config.yaml
n_head: 8
d_mlp: 1344
rope_base: 10000.0
parallel_block: false
init_std_qkv: 0.0188
init_std_o: 0.0
init_std_down: 0.0
lr_mult_o: 3.0
MLP neurons of a small language model. Each row is named by its layer, matrix (gate and up: input weights) and neuron, and shows model dimensions 80-335. Each number is 500 + 25 x the weight over its row's rms, rounded and kept within 0 to 999. Numbers have three digits each. A neuron's up and down rows have the sign that makes its largest values positive.
After each neuron's rows, "fires in" lists the words (lower case) most often at its 100 highest values on Wikipedia text that the model never trained on. A number after a token or word is its count.

L2.gate1248:466496511472512507540527493521524507520460516518524502425491515484528484479465483499490514484553500498512486489554508469503493489515469498546529489538519518488508507481488491480481468500532521518474472534501482509549522499534522493540504460489520486505498507549522532469506494504490481480493482501548497498487538537516478481494497481489546521493526478487509515539491441515494485523537474513486479531514459534492496498506450467490479489523501511495507476560495481464498521480493449530519545499493510486490498505536517523497474500492548518495477503500482518486475500550516473462452487519524456510494458507496486524486510496528512476553457519468527490518519491494489511503500510472471550523516490461566512494487493511503511453472515491489509492484520516490482536490480536
L2.up1248:505485527518516473491503508500480535473484499496521457457498491496505502483441477489485504496530471511505499478479444449526494493488498526496550466542479540485511515559489434493540486524500460490522464522488471491522524512499513515509474477492542487543521525496460462509530487503484461518498501467525544443496494520511501459488511493549565479438491522486535529533487469495523474509485492475486499475504484510459496456512447490510514478506480512497540471545550527467489470521504441491491453515491462513532534527503506513527456498481498479512482517492492516493479491531524475516507522476514476510524477493482536483469478501512524492528506509518491489502483484513496469478565487534478539482479508489476536494470505462533532483495487501504544477508448553486501521502461487
fires in: "of" 53, "as" 27, "from" 6, "to" 5

L2.gate659:515482455552498494523525505534508497533506474511480517505499487489540475506445525520482497488535482485522517511486516547492514513459529511486519502491502477470522474510497538509498491526526492461551501483472494480533536525440476506499508486481516477519491496511501507497454466478531510576513491495511502458543501491500490491518479514485533548479458507509477476524501474511457473505531492526522519448462515471491500480475486475490486484529491496475510490501499511449493486505548510465460489494478518483446473477532531489556510475500490459489494525468487508495522560480486496484538544518515472509508528499461498511520474477454522499519436479550506495495512515488507492533505486504500502522517490482494472542494549520524503539515505485543535510482475466517507518502507445
L2.up659:530473531517496484516580526523503473452480507537485576479511476510538520501502439532523449476456548491518517486483519481459455577509507520494486486483505504521541496535502522543509480497495511513497494472499467510519519520488506491452500508536509492485488486525501485482497450511498488467501519523551453487520515492461487502552457485518500524501490509509515482454545496474496511467480508464516489518522520537494476540503526505520533497507498558535504527495490470487521501523478522491510526501475488536523514507491517565549441499545463521534513519555508481495491498489492543516468491482517492493515516523512472534512454470474505462533546502458488490469476507531562487484469513468506456463512516476525506497533518465502516468474515475504503514501514508503502484497510544
fires in: "with" 30, "to" 27, "as" 17, "including" 6

L2.gate872:487488476502515501481531482467510463475472497545515497503464533446474446503519502497484503487541492505497492491519517540482477526482481511487525528472502508522492503501505495515506488481492493464481477533495503502493461508532497509546506505511479476491496527538495504496492486516516490497502480548463506469437494528489483503463545461497499480544498516570492478453488546501511483485553479525502505455509510508533487496514490525451501493506509507489476469482480478407472476506521478480491470493534459460509504499514526490500470535478481452495497512491534455509529460475532517472489494501473457516510573513485458458500521546480478508509489478529510537580527515543521448506559491468497467468535531556516519561489464513478503547473520499513499529477493491484457503470491477
L2.up872:466516459460491492478473546482470462485521491521509508510467534487457454508450500481440458551540512517458520528479440535496499496452523503481534481474512481519459531518506505475515513504512514494475502516525500526505464520487492507468467491525516472542539530522536531500509462528507525518500481464487496495492507490494511501521491489514525476479493475547516481496530535476510533496509517544571532463469516463520502510479472485503477530546503497486515490513517478530535515522497526524476462474530541477550488497507492533516489530484513532535535507487524514495495462519532500509498490519477500512453497541487521523527540544536498540469489492539488478490494508555514488494466511487498536434492521515444553512463529530510497522537517527501520501466538478476492535490457521
fires in: "his" 36, "career" 12, "he" 7

L2.gate1054:499500478505493506525504483494507509511505531509477496503493516499504499524502499584453532508519521523486481519569492485468482519492487464518493514520458527499505444450480503505476502481493540536468482508509514491506489483511531530486525489487503511441503489448466501497488515551492499504473516478473522480455488477479467415447493520539493506491506438459480492510467496517501513509501493516479498543498489503482524509482477530501495443498476503555479532520472522495479508491505505455495536533499529494518475496540500476481526522529491484526475488492492506463492533539496492508522495480518495479510478509534527509534507451488490519516525522480467488479481509511465517494512521492522548514475543515520506496510501492456516528517526519510499526517529484515517512465511493
L2.up1054:518509464493483501511462480462481475482504521510500528500483504510514520508478468528504490469499497498487520470515494487481505534475503517528509490496488499538518482550497491482525468539503500498487500508515524502492507524539498496494529540540490513454513500468482506490473511496530495467493499480496488465467511501502503420517498501525503513492483522478504526467481489495491519526475501511470539499488528509503516488454529528529484469514545532470489529477482471474467553472479456467505514525523519521514506503505477540480434497586494440542484501476482481476504513492485495509489494532516520509494473502484530508506529515479513484506523460466465499511510508553491518506531450452532497511507534528493508496522512508510485517544531511516481469556515486510525490482507565
fires in: "south" 34, "north" 19, "los" 7

L2.gate1329:514502479488516482530521455504485512508503513476455519546509551459507521540499493509498468561512479513518477555476512469470490491458493470460497515466523499484512517483475513488483513537501498491509492502494483527499510502479539550522508476471517498514498535511511538481476510506504503490506486494505525552520477499469514557510500451506462520508505499445500470539418517523515517489485534516464537475485502463518535491493476547519462488463533444510447504433481534493490453516490495525477488479522504475495556475479484455496514510498523472490450498513500517544448527493461520508459507544525485519505469468481468509492448516509503504425513507470527521475505513535492507453493469490474455474483503468465514509549464485452552499498516488530462490523539488485549482469482479
L2.up1329:550522527493500469480453491509524530490513537450499500526465492482468496541469508490520526489484484510544481484517529458464502469442502494515524516551539514512508539532508448500497468556505471508462523502468484558508496471494487552505540522474513478535521482453504493476503488514462498514498527519456482491535480487500502508483497488547498472527517499465494491487473519527508517537512475523508475489502486518497476487547534554461509470510522444521469496485526525518499509572509482499510488505483551506495556473486525502465485487507524493483493503499479427530510541470476505514472532504522508493493454485524466518514463528467524496468514465492490497526528462526511496509500427507523504519522533496475500506495485462512545589516508464474483477489486476496485498488499482
fires in: "after" 34, "when" 23, "if" 9, "once" 4

L2.gate608:518521481521508479483483483506525525528516511459497528527515540510501516483497528546471510529508529531477491509496513511473506506518441529476484478474522578501452483499479499504521547466499524532534484456487509486499482485481496525494476521524517493495541471455468477510518501494490521500472528508502518503469516500483494456491478491496486512464463511505494489533516536523516517541433524513504539507491506576469511463549445472495487541517539478455495533471491497485533509491495502487504487494511511534507546491475495498523507503520510518457473514521516560483475484494506555471503513495486470495503493489522474501461458516450495489505516470521564514480489476475547478438525484459491489488486501494458540518511489523524457498479474502496474539532533550494496512525508537
L2.up608:521484492531501544518515493461513516517529482519512513508503519559459470521463496509512523499503512526496447517474502514525502508514497467498483491457480547523491483511516492529487497483514506456527523439501496510469474506514486504464477476529513510488534513480508517480528523566500514511499460525467524474527498512540488484495513514507502543511485465472495466522525495526514478475500538473504522458512495474502513501524511513511515532540500488460494505529463480493505481533513488523470467451478548450523489508502529511507549539451486487514459481489470526476504544473489481472514506513471517511529490531510503540547455522494488487454462452519497542495568528477517491502475480494494483460525513527448510503599538532472469507523486504521523525561492489473472521537454514
fires in: "but" 22, "than" 14, "it" 9, "they" 7, "he" 6

L2.gate705:495490478515521521488510531496504509476490526503495523464496489456525531500478504508509554497484502417523519475459548470477518523470522497504508506492511541553522469536474502487508496478500431500498514499420492494537477499486475490543474529513468492505476490485480489482492503496461494496515472491516471481511516551501514518465500532522494453512508517499510495476472529506509492500496509517537476486546516494525450504544480537517512483479511527490484536488490520518509504517492498486480480468516496411489524535508500503508501481489485482504511501446518568469503500489494531497511510473513505493503509492493482533480480494525473488490510484493453533507502503521525502524539520516459503497505464533472507516532485528483468533500518473463527536498523454471506538507473421
L2.up705:499489478503551500494517553497499519463535494513503537476466491429539501539479543492495498548523518495484462467499557505495479504481493484517492511513519509478500507502463482476520523513513500482520504463440490509480505456508515472543519497501505523542520494560530487512481524501485504500514504484513463526497504546484537472513465505520454467496544490474503522491500492526511453505506465543504528497545499505506505480520513534532541490490452503481503505488470528493510511500474485523461520479498510481471512506457493502510515505484459481490493551479474513491495522533497506501492493502507486540508514455477514481522481470494518476474493472506509538542519511498493513518456512500521484503505466553506460483512510520534489502506508513536509503518487496458489539499435484
fires in: "for" 27, "made" 27, "make" 11, "making" 5, "cost" 4

L2.gate1093:533476517560464507509472494482530450467409507534488500509488484493483440470464444470523531502501519460534509474528496470518540484499454483513494501530504503504510522462497467515461521497475533482495472567449478466527533507476497485510539506479514469500510547493474477502463495535489506535538496519475503491502530480478495468529502486488494541510481465506535519509469531489504519508474464549486480475529495500545555506476530513500500485441469515503489488526508528457519520475524526504462495428512510508475509522457514508446485500512479513541540512496513447466485490470533507487487490509522485553433540534518522556549485512479492492487424513466517515528538431533503490469467465511501485499464482475510499572489484456490517495527451491514486493515462472508503480529478479
L2.up1093:521508553469505497467515482522503472480491528493492483476474539514460509503500517533526556483481475484554517490490461479493497519456491546519495542490478463505535512502493486506480498493479510482480497507541490533478452540477551521499484530515497430493479503512497523482497462449457469448478514545487479501511507496508479472489520489453522450508490541492515500510515515468488505487524478533488497535492536526497487522516562508511507502508521461462527542533491492522518517451523499518503496525484526503484467514501535497500495500504508517507492521528449516539500546460565503509460523495512507518503504518509512525474458515563522474504507495509528502487490484466541514471472476470495530533542478478543472480554504525485507476476520526511563541477509470541492500491511451
fires in: "as" 36, "including" 11, "health" 5, "born" 4

L2.gate1180:496510465516495514533512502500496506523507525475498520532503528516523520507453520511524554485512500516468505474495530495511464513498494530485512506467521492498543523523491524524464469498452508513473475486500488486548494506496500514466505506469527542501475489512494491533510514547489518472477491473490504466518495507529499503516494528529456471474484480501524527518446466511536545498482537514491505513466507491447519500500493546496476442506547481480519490449473488475493491487474530469518505485449505524483463485541477512502524473489481532560487501495476504451526474565464535502493463496509503494434472492503489493524522485479525522480523460504472492467453463510508499504478520486483510520523474498473516504478538487487543508506515459456519497546472508485551519507478529
L2.up1180:492503476505505471517537520497483489496528535459459496529502546497505483501511517528508499475541459491451504447517535495517508495521509545487511465466520519519537510495503474507541508501498474521535506483489565512575494520512507487504490488500498512485494538482516464528509558512494495486472507487513492463481496528524509494477485513485447511499521509460490533527506448511523559509494519505543507485501521499503507499481422529514511513471503489479504474472507518503541489496513523547499514491479514469570504507494481507519501529512500504492502537501448469486520482546479458543484490477484506491493533497484455574445531509482509509516509445496557470530507490484534499503532458527514499478506527506526516463489517504537518490480536436494497500550529513476481447526518472
fires in: "los" 29, "ref" 13, "la" 10, "el" 9

L2.gate669:484514481515507510473493507472511501488532503492503553485490549480477473470533489504469492487515499460503533499500505484439515455519534551514476465501512478528501532475499490526527501532507547495554502518454495498495507518450482522529502479509507566486491538514470503467500482502482488483525491487487514494507466486467455492533441499529521481508498499502473512483506483523507489492463509478467474495517512522494492517478478515496486493502514501519533557478529478480503514471511499477533526498473471498494487535474476518501471503472517448520481496526482478518504524525503505508456511478546464468522476501450447517511511534465511487490509529523496549486452474464529510520507480538489526483472517465495480508539518523512546511502518476526469477522520437538479532494499512
L2.up669:522511433523520482473490455536530480525539509521524493508452450521491499479522477495504485550496491518497485495489466500529529492509513507526482527481464533521508457496448545523502480524528474452497510473476537485459447526531451504491507506512524504521522518513490501497482465501480486476509506496493497485487511520551456494489492451504470503462512483521459478522514478444466525501518510448480470502482508449466493488492510473528476504454514500522510500456510511490535484545521544495464509493473473569521509516528507516483486494554504515491482502476454513491496519517496540524514487462470476487541498492524516464515522482459488499483503531512475547461517462493509489536515509509532495515506491516508422502496534516475501491506514463487509511528513487523501483512473517
fires in: "of" 15, "south" 13, "de" 11, "western" 7, "sud" 5, "temperature" 5

L2.gate426:489460527502502466543471525474536530543502496505528528469473520475492517519507507488505483509518510488519520494505519502506486488524519519586528503489524513458506505469475479548480502514483504479510497466519512517500494511504511510480516525493470507507540509459513451452512500465521493483508508515492544510528515484532501485528459537483490446487502491478494467532525484490490473503518486501529527467457480495491501507529507494504520530540479473432531523486478516510514521447473534522502514524483545469484532506491520502480475517458492502443518495511500491491506453485519446477471480479494504442556481498488499502493480537431495504454497514492467491523513540480511490515503480519468516511528522442527500456491500470503506503481513470484540498468474491478525499504506543
L2.up426:516470581467504493508500503509525476523532499481509526460504494462505450463498529514506523512555509461546526491511538501499480517516494491540542483521527540471571506482459481553482504442512495467484516511475502509479491569491476501522508525491537490534536487489530477427473508532485496479481480458465524488513469507490452480477494503505537534530531482504500501499521509514445488505507502487506509472502515504504514520499469506509521506527455492495492516508514568488538499504506502522474494516509528475487516486551541517464510495497506485472504555506471486537533503470491480466519471498506519476513481499502499473495484517500463507484506519520484483485504538473480510510473525505496485482497519508545485496510484507502510495524500492503483475472498518478542494496534484
fires in: "of" 69, "and" 4

L2.gate1137:475506512548489516545508516538530497416490541496492516511497511515514478479504477466549513521468502505537519476486508489528505500506481525535535511513506510529498468535454530499493511438498510498538499529511491512504538491496490507526553537509503515475539531482501484503536456481469528446546501480514478511512492528508501465457499520487514528466468504469521524505502471499512495523521522487529475484480480531502495526503509509489501484518501505411547519523531463514470533466495514527536503493479465502487502534489478591476471526485518516531471501528492501477541518471528485452442475497454460506497497491545471512551475551502481495528510510516488500479492479518441535463494478543507516517505464460505468515474501525542511525471488487452525488471462533478540496526444538
L2.up1137:496496498509501494500498484531512485517508527517516545499477492552515496472495534506479515519517514474531487488466481488484521481487517497543495520507493520520500497498500499481498494473493493514501548496476462528515487486567541526472488522472498522504527501517492452495515516534514522500491481486525498495479492500529486446470467499559506532483511524483536507503508481488467471486481507521476493506520528502493548492481491511502496498516496502540487492517515485538504531484469518475491475535507496459543474439493542497472463519483523487505520528462475518490464525517474528457540514504517460500490519517542496495489520490475503537522537556509511503457458442474508527485505507507511512452476494509503534473464479528498515516508520481473543489506521553502505494498493521
fires in: "from" 50, "of" 12, "as" 10, "since" 4

L2.gate133:503514507509511477471481491494541472503492496487501496520459483443502510494514488528545495524528507548494499556509515517498508530488532454457506480549515533497523530516510456477489510480522488491443479521504506505534510521515525519514508505478503519515514541501536513505490501488518521510500483531494436486510494502556530498464499523493507492520532487505457504444499493497510459428495472507485503510552491484465505509540495497484516464499501493509430421494461549485480510521506504515481478473465506522502509461478510449524526562493506445496465551465524515526503461490482510510508527528484464525503500463472507492443472495526468506487514485497519512521535506490522503505538505484576467489531489526495437487462494476495487491503507500513513535499505490504521471493529466
L2.up133:464494497549527474496438513509530456511504494504487520493496485477520485520477482465471485456517520485474474501500527454483485526536575522512477528486514522514519461490517482505556550498527522443511512504451495500525515505462525531462484524506510472544526479517518525462511513497507530510491502518457514496501506495469539527472510486546547509533526501513484543521505481491472521461514463496496499445509498453533454481519490508493505505512475511528499461476463528482489536509496528514514511476526504508474569452462483487524537489476495472532518503489522500503511469512503543489507487497528495505523510522500445498521522489523473480520485479498474463501535528557521523478524513515542505490491488495457506512515506497500518495536529503501481511495514497502492525522503516
fires in: "made" 37, "make" 16, "making" 12, "makes" 6, "giving" 6, "calling" 5

L2.gate990:534466468501522484523490497480562514525506483506498482515517519516486526527483489521473495510507516450544485484468560511478497486507508537481499485483494505497536482500539479554467500425513478516502520493486470521542507467469494541480514466498533560505461514504543504429506519502521492473498513518449544473490535460539514508495508446481464473431516514465529510526503465539515486472494519485500520511492515514466458487496477510498475500516492469520528498493484480461490516493504556442521484519529480463549461518523520481484502460482525491474487509511476542528522502537491516485488478514486480489510512494468514518525513510478461518493486519541517482535538513514498496477524518481461488530493523519473482532471468519497513542555479493478535536488476510506524491523510449
L2.up990:482546510467483479503458498488483516537508512491502509520491516505487468473492514501498500472508496506488525464466505535516485484516478508477548516522492509508532497437521513496499484493528557515502477485480498498508492510510524481502526488460490493510549472485488494541491542480477533464489482433489558527479442494546517484488486510474482475487517498511500489506457499492510543490494496490514497493490527521494516539489505520532501514474488482491496473529520474441480489493552491500559514477510480508504490500480499496515507541519547525496492462506489500523524536450478535454467495507542484540514511480473521557498557500523535481507468495515505536518526465498499487485485492465498473523505500513491546500494482509479499523501543540480538500478508577567503508491474517
fires in: "lost" 19, "won" 11, "nominated" 11, "hold" 10

L2.gate640:518485446495494455455516534511526506520526482510454458495507470510480507508518485495511512513502513523465521544493466521483529487498525483486509539498511509506489520526484527501545528513484530546489447515499465508455501501509518510513505501538523453478474497477501533464505487489491486494507553497514508498531472476506488500518494474496481496496484520467489526510481499530500492458481500528484482473468512501497459469539490485479509497507498497450511474516475479494508529454516545538511510514484511528538539490465508525490467474529492491503462474491453486520475486510430475501505530484521512484485496494499552529490479519488499467519504531531492535481493488525510463468508497478502457506480513478493490460510569478477538457494530495488491527516547527487471531445497462
L2.up640:510499476524554519526468460515525505487476509465502551504494500510438498516491500477503528503510475492477480449495488501499490501471487520522502494495538492509502455481502502469446492500505507492504512502477482492496502520508476467502494504493510545484495474489452497524513484494508484498502504493476546526474515475522531483499547527553470486491501440498495493470501509514475463528465530555499506547488482468487509492460455533488505498461506515563480479476506511510460467537504514477537459451526492454502544528463485497529499560503501511489449524460502488533515505495497536471486543540533482505520508483462508499517491515492487490532540480497494475517545495488502479521499493467465514440474462510503484495520518474474466505562523533491520489506503455537488500482457526
fires in: "if" 31, "when" 18, "once" 11, "any" 6, "that" 6, "whether" 5

L2.gate912:433509459508492469545483533487480507497485508503469470495484533489529506471544442518461525474509510475524512528457503584532502513509479531502516465515508511518512495543499478467465530539442506493479502520487507537482514456484469536512483515538457485480502522495518494540502535500476495493485497491481519481512521517534487486478507486492497499474454437509533488513516484492508501466515534524487550520456473488468459504507483537516492489517469541466492461499529467506484516478457493506510509473503461478482489472505500473484517509508476534485470467540501504520480491559500532540503486527528464470481511467504489522492502475452495500510499513488463501518477482489533525498478462447497498498496480520478513464495443518497510512473460512490511484529463520464510475457445501
L2.up912:443502481531477484525413508517489513504521494460498489441520528465534490488541508524470459499490525513493475468496504495511508465476500467487532499486519451483506482466492480481507508505550498497480543480512516530507491455493486495480476508503507486535497504483509491503503488498477508516467457481455499508512540517514465531509548474489498488503502503467508503474466499462535443510490476494521483527459458517497511445488465501487494499523529487515529466513487496460544501456510507487524469517471473510505494470508494497488490524463574549489511481502490512501496556510495493494493505461524528484501515535474456484513504522486475534472507503452446509505510510505459508538502459536520522490502530494501527485508483473513523510484483485485493469503455497474538507486476479
fires in: "of" 49, "about" 10, "from" 5, "performed" 4

L2.gate68:528525488474473475487511439524496467450522468517507517505493518530511517479483477496482497481519536491545507561515493506543530480483497478455502483497473513466470475545510517505540554499464506505514516528450513499496523510503472480513521518537535453508507466486470462461528518525472493491494462483531503529472535503494494475493487523491477472455512508518464516508495551505505496507530530522497486525505475502481467496469465448508510544501503539503494489527540476430553535521522476497508490494541552502493543479543525466510483489507473462524499507529478529515503526494507497468526502558469501493486521509531470499466537515524474488520523510494536525498506498506526500504504510498482486510500507519487530548518512483492491513496515487474519487517485455514503487507522539
L2.up68:526532515503510516511492463543500523490502492525497502470541534474546481457501543516463496521515524483522507454484503509533485501529447483520488520494499515469473502529506514556485516520486510500515476483510465480468449518504456505496520493501489489511495514524494527458446491509500485490511482452481499499516547486503556511531504524509521516493495436494516499456501487525482505503510499489545500457529541552493517488477459489508495473495500513489526529469482521457474545507493525478530512505485529473493488475524480494490493496530523445500490507526524514508505490540546475507522520523473510483555508516547472484457490490508497517495493533436511519462550475503527484449515489530481467468522515549548529543471492504499457511495462475525511526489490493481505486514500517
fires in: "its" 35, "born" 15, "married" 9, "so" 8

L2.gate1227:487533488500480487529536478513490482506486505536501476519527542482505535517486487540447483517431528507486477483502481521465466502519496504486480481476485536475478505499485489491520511494506496523493485510510518533486493535557517525513493537463535508488492448487511517496528509500516499494524502496519528536494515529497520498448515460491477527456465463484467520493500437519527468538538489485459544486478498499529509494434446479524543493460534501453531519503533495554539490471508499498482501519504487473473468508494472464498503515507493499496474506531486510492459507556491533467482481495551516493500526514514478492454504537508490509547492488480484500507486563530516530483523502526480485544493513508517528508504499533489486486519495524477492531543457473500438506494467495
L2.up1227:471456520454450542471448486510503502488527443487487499506489523499557536561500481474524504490508481506453527492491480533476485496522508488479514528528469521497490494515471521484494503517491510506460500507523519483526513523495486535468487489510560505501494474464508503483487508556533491560506524500549476512474525487489459509473507499497486482512555478507478501481534534504509484518458503518433530475484510461453478475527527532500484496518461531478539530485470471499509476530520504499440512467452547499487514502494524479510490512465444468517529508518520515516489471518502516532551498519487458479492496496494502503481499471480476551479515528490473510471477536490509523506484476517507532535511478536474501484492515518481535493543483538550496500538426479497527495520473530
fires in: "of" 33, "into" 23, "with" 10, "to" 6, "only" 4, "from" 4

L2.gate228:504500478540502480496480471530466515535493535486498544495501515501503495510492446471509471467503515467496491482499504555479469551535509518537549509479492543531522483504515492509458481535522531517536516514516517486527509487485521473528522447518515483514524484529510487501525497518514522553530518529513523479552497473469567502475470497470504479487495514496472482501485508457513491499495497488520500511464483497497499508488484513454495533522482508518476551485538464495502468440542526525481524527485540543491478461503464464507521566499552475489494495520506481499445502523501515525472478477468439471533528500530519499520532548512535543490488534443504545475496483483491512502502541521515489459488542525508482496491511506482504490486538505511498513513508523553537441519529496
L2.up228:463434535492446505497514516493452503493477526489516481508474538473481501478529497483541497492502502493513549496488479513486511521485502498549532525476519498541525507500550464488495512499527525470485500518498510541497481491509534468529519493489498519495505506468505521489462511505492498544465488533508525461545519541518550513526488490500513457540501524480446518495471525519499490501522503509473511489477464491480499504482504512496516521507471524517473547499512500476503498470569525486482558516481487511484469512504509507498532537499574511510485473546489508496539485456515534504487492511489486509529551519527506511539511577534501521441474514524515518476494509444454520497497485506516498485453529542511501453452487489517489539479548510549467488517509506516535462511538511
fires in: "of" 52

L2.gate315:532481515494494510483504519513468495474519488486529541507473479521534547548467476507496533510518516496493498472499502457476495534484470516512518466501534454489473510513490531508461510478532526519476506508465513526534458505451529499544502516502515459473498500503475501502493491452514449474511524511534499489501480489516522515499475496502486456547459499516490500490524519493495523472478480533538483492510519445454474492479546481498492474486518519520506572481512493467539500491498536469439520460478468479523483522476503467535499509503441527502550475519484467506507484486483467488484492463469506477521502469501491490502514526510528578480505531538503501508532552524493523486510503528506501527489508510503506493514562492515533489500519513537479495494500492496492513472514515
L2.up315:509508547480508460451454465525489492474485514505513523488463525562521548512498513478508558500526536478518513498495515477472477491495514489525518516484510471471447499547484520510502490534560520530499472501458513540500441511497511555529488550525521494503505517502497512458511470524542467478516494467553477466510489506530475515478458470499498483516487492484554477527509526491509521487533476516485564483525498512504518494488485464504502494502555507506547492494483486510582520484508482499446467483501494497531500510495497487529511509529469499492505463508501499503528493474481526469520478505484510497541505507482495482470506503519493540496519520548522485496501520519490503517463494491484480558495548552458505450512480481503527461520520494494520511525516496485513480436536496
fires in: "of" 65, "numerous" 10, "several" 9, "few" 7, "million" 4

L2.gate425:534529460465493471520478499491516488482519485541530498486504556507499539480539484495506529528497543507478500470502519486565531528480479529523522509476535513507498465522502498464466489503518490519520492513489488538533511531484541523534543530494514483529501502535493497528463485473474483515508435494540489482482507531535455507506454527472523473503521534496494478514480505515464474531516485492504536510521501531553500488518486535554488477457481505507539535519515480541529512488525491494508497539527483487437490486507509469506517520474491486494518499525446471495520452562487489499459459560500479518459476449513504514482537512513509554556479483544493551497524478543518480516494489475500473464499486487531537480491490493490489496496515461501479487488515491496464480520511472
L2.up425:529507510527513484516457493481533505467509505494473508515500544535511526492518479512510538507479509523521403520499503498530478540498461497588531534519519486513510536515475495538451509455487495490507519511460532497463540510502551531509526550504505503497515478490505493498481483464502493494498435514538519484516518496483462508488488524480476480498494496538456493473492467473507478492487515523478463497528461467473501548478487506475502508478452524502482483502493524467501521475523455520440508504487491474501514508543555524483483502523518521505525498493501510491529521501510511528467484475476512495485512505472491499529527500452504514476470503501455548487476524543501548484463524496521477493472476508498515523515521511489518492525483478479497470552468489503462453499506503
fires in: "of" 56, "man" 4

L2.gate1315:508525465467513503468477505497461504510505516529528507466424503528530518504509520535456504468471525537518570512486531509511454527492503526539524469523499479507516466517559484484487496487495472520483490527497479482533545494438524486505475469501505479500471472473497478506495454515484472502518514499488526497503479507470511533466461476550478517544470511499502480497427490515552546472501505484484492484478539539460521474510491517509470486502511475491427510491452476552483517498521494471544532489537514530529486490489489534503474492503516501502533463488521517516519489512488494524486517519516483519495481503470511525472488499516523467504512463507498489519531506477510512552516506531474517494558467481532503505501479503440501514521500497488462497531497506453504505506495492
L2.up1315:505481501461477501500502477461455502519462503473466491452534495521537482512503507493543538473529473495497529505548509520502509479498514479506505497519502496518531512524487503559485470551485481510464526510526498547491521498498522494507538496460509510518519538531522495526482521497489536539523513557507483444485484483500492491494522483512516492514489485502533490495493473531493509500559504517507529479504529529497486528468495491499475514476518484535515483514500515534492507524502502506533508460533514450498477464499480495494486549570466488526486483507482476547495493514501476483504510516494545533526464447485479465453513481487543485503482500555470532490481466558507550501496477516499474513535525531518504507482501504488477435523522498492524527470485546534534468495511504
fires in: "0" 19, "1" 17, "lost" 9, "won" 9, "defeated" 7, "2" 7

L2.gate23:551491542505508501518528505523532519499525505473476491512515498515486456502473501509478480495465513559471516502491486467528518508526540483519478522506518509550484493499545486545491474480513483562464485511487496509519507495480527495538516525521504531460461518446511471510466526505460446516476499513503484497479464504518519495522478486530489472457507446501462472536463503465464527480487533503482521484499450490498483505491492496486483498545511511502500494487490515523511508574493514509475522501493503492546480501500505525496540478496509517501503524517513515471513524485508514489500473510488539499532452486490511523507527483497483518515505502501482482465487479473533519447549470568503535555504536545506511534481497544479488516450472510442501500516550520566514469494491482
L2.up23:509485516515470508502477488500483503531517526510478489499441499496460451477520519490528472528480507481497529454476495508467492484494548499514461526499483504519504486511522505512493495516515498542475461498509525516494488478465578506533515506524484563505507498487512472540462486508492473536509521490489504495515514471536497486490489489538536501538500479476471483491502543483496514505426481480503478514474445466487482486496505485451473529483466468523519493530505519503452522525487495507526534509543488500513468487497507473493533536523476527495466517449486490493513524520511541478503484518496524511550528529521504536465497505489482516543458521503518539503484483504499525511472516523472504521510454521524452506523492495556515540452506518502519515504506518468498540464532449
fires in: "began" 25, "first" 17, "continued" 16, "started" 13, "initial" 7, "history" 4

L2.gate662:493437545497521463506472507528515514473441500525457496503483488525482496495461509461514508486471507499512553476482542484498481520523454520519555508504478521494498501472493510501537491495540508520514508503503437502478490467495511516527530517446498504470487463490512461492485505539543505489512524480500469495523477528501498529476494520527456506491509475475448490505563525517463556515474484475471497494490494451498483489486554525497498495525496418471494501501498541497525512530494501534523484496508485480535488488522468486548519508542491479536467513561533478531519542534510452486482484495490506515480506465479537483506494514479476480519488510487497472495503532495530528505549474474472504511510497432495492513461517481505528483467502487513452495534505471507468497470493463
L2.up662:509431497483498511494463506482474514489493523513492512514494516536537475487443481511503451502511568558532494484504493499507496546507521494523520512484498503504516495497525503470493480542557492506470485490504447513500509468485512485536539503530571484470503496464495483520515509498488503499493468515532498486561492530517509523492471502535466512444557487474526522555498505499468505515505473509509491524479488502484478516466493500493471525581492453532480508492539544515554463521503509496516502520553520503532478473550459460478459519503520483508473494522488469500497511539507495517480506489455523465479464513472498468503451516489470505481491487477535483476462547518517504496550452503469493498495501465468490506477481513507494542483478460488464489516511466536496498489483483
fires in: "born" 13, "began" 12, "first" 11, "career" 9, "beginning" 7, "started" 7

L2.gate1027:472479531535475522487477510488502535519452535542481482523486500485474487520505491474506527497466513478495466500479550489490494458503484494514530502494524558511490517492531493534503511453528527463530510528494512559474502491480523491486497485511499528501472467552529500484517484481483534450478482490510472460523480520479492511488497486511483473521484521494504494466493496508502511485525482470510481463516499454549503535499542494465537509525488508539500516479476478546500489557478582504457527486530460475504488505487503528483518491516486533503509512540492480465489448477507492479493505501532504441478478528460473517476530498492484488499558464510477530537517501532498486483560529523528498497508523500533531548525485514464501501486508514482490439493493556543476511481468449
L2.up1027:503462481537489485505519491486507481521521508531460552487534452527483459476512510468456480470487524549507479491498545498487491476492511484476505546435527464540462475525510485531520501478563512516501520530455487520521516526437523481529492474485491507481508439504486472458525464505507527515499508536500500523494529515493467545540469567488556489529482510475501516465476470517491505496524548547506451502479501460527480502503436492523518500529498530477479507490476460521498453560493533490474488445521522480467515501516509530469502502509527516532462497507500520485508494530527539475470505446509488434504485510492508507456503479499492520498539510485474506510500507518522519484537531493494420466482522517496499485535511513505492527474481506498511503456532502544488501510477500
fires in: "he" 37, "his" 25, "she" 24, "her" 7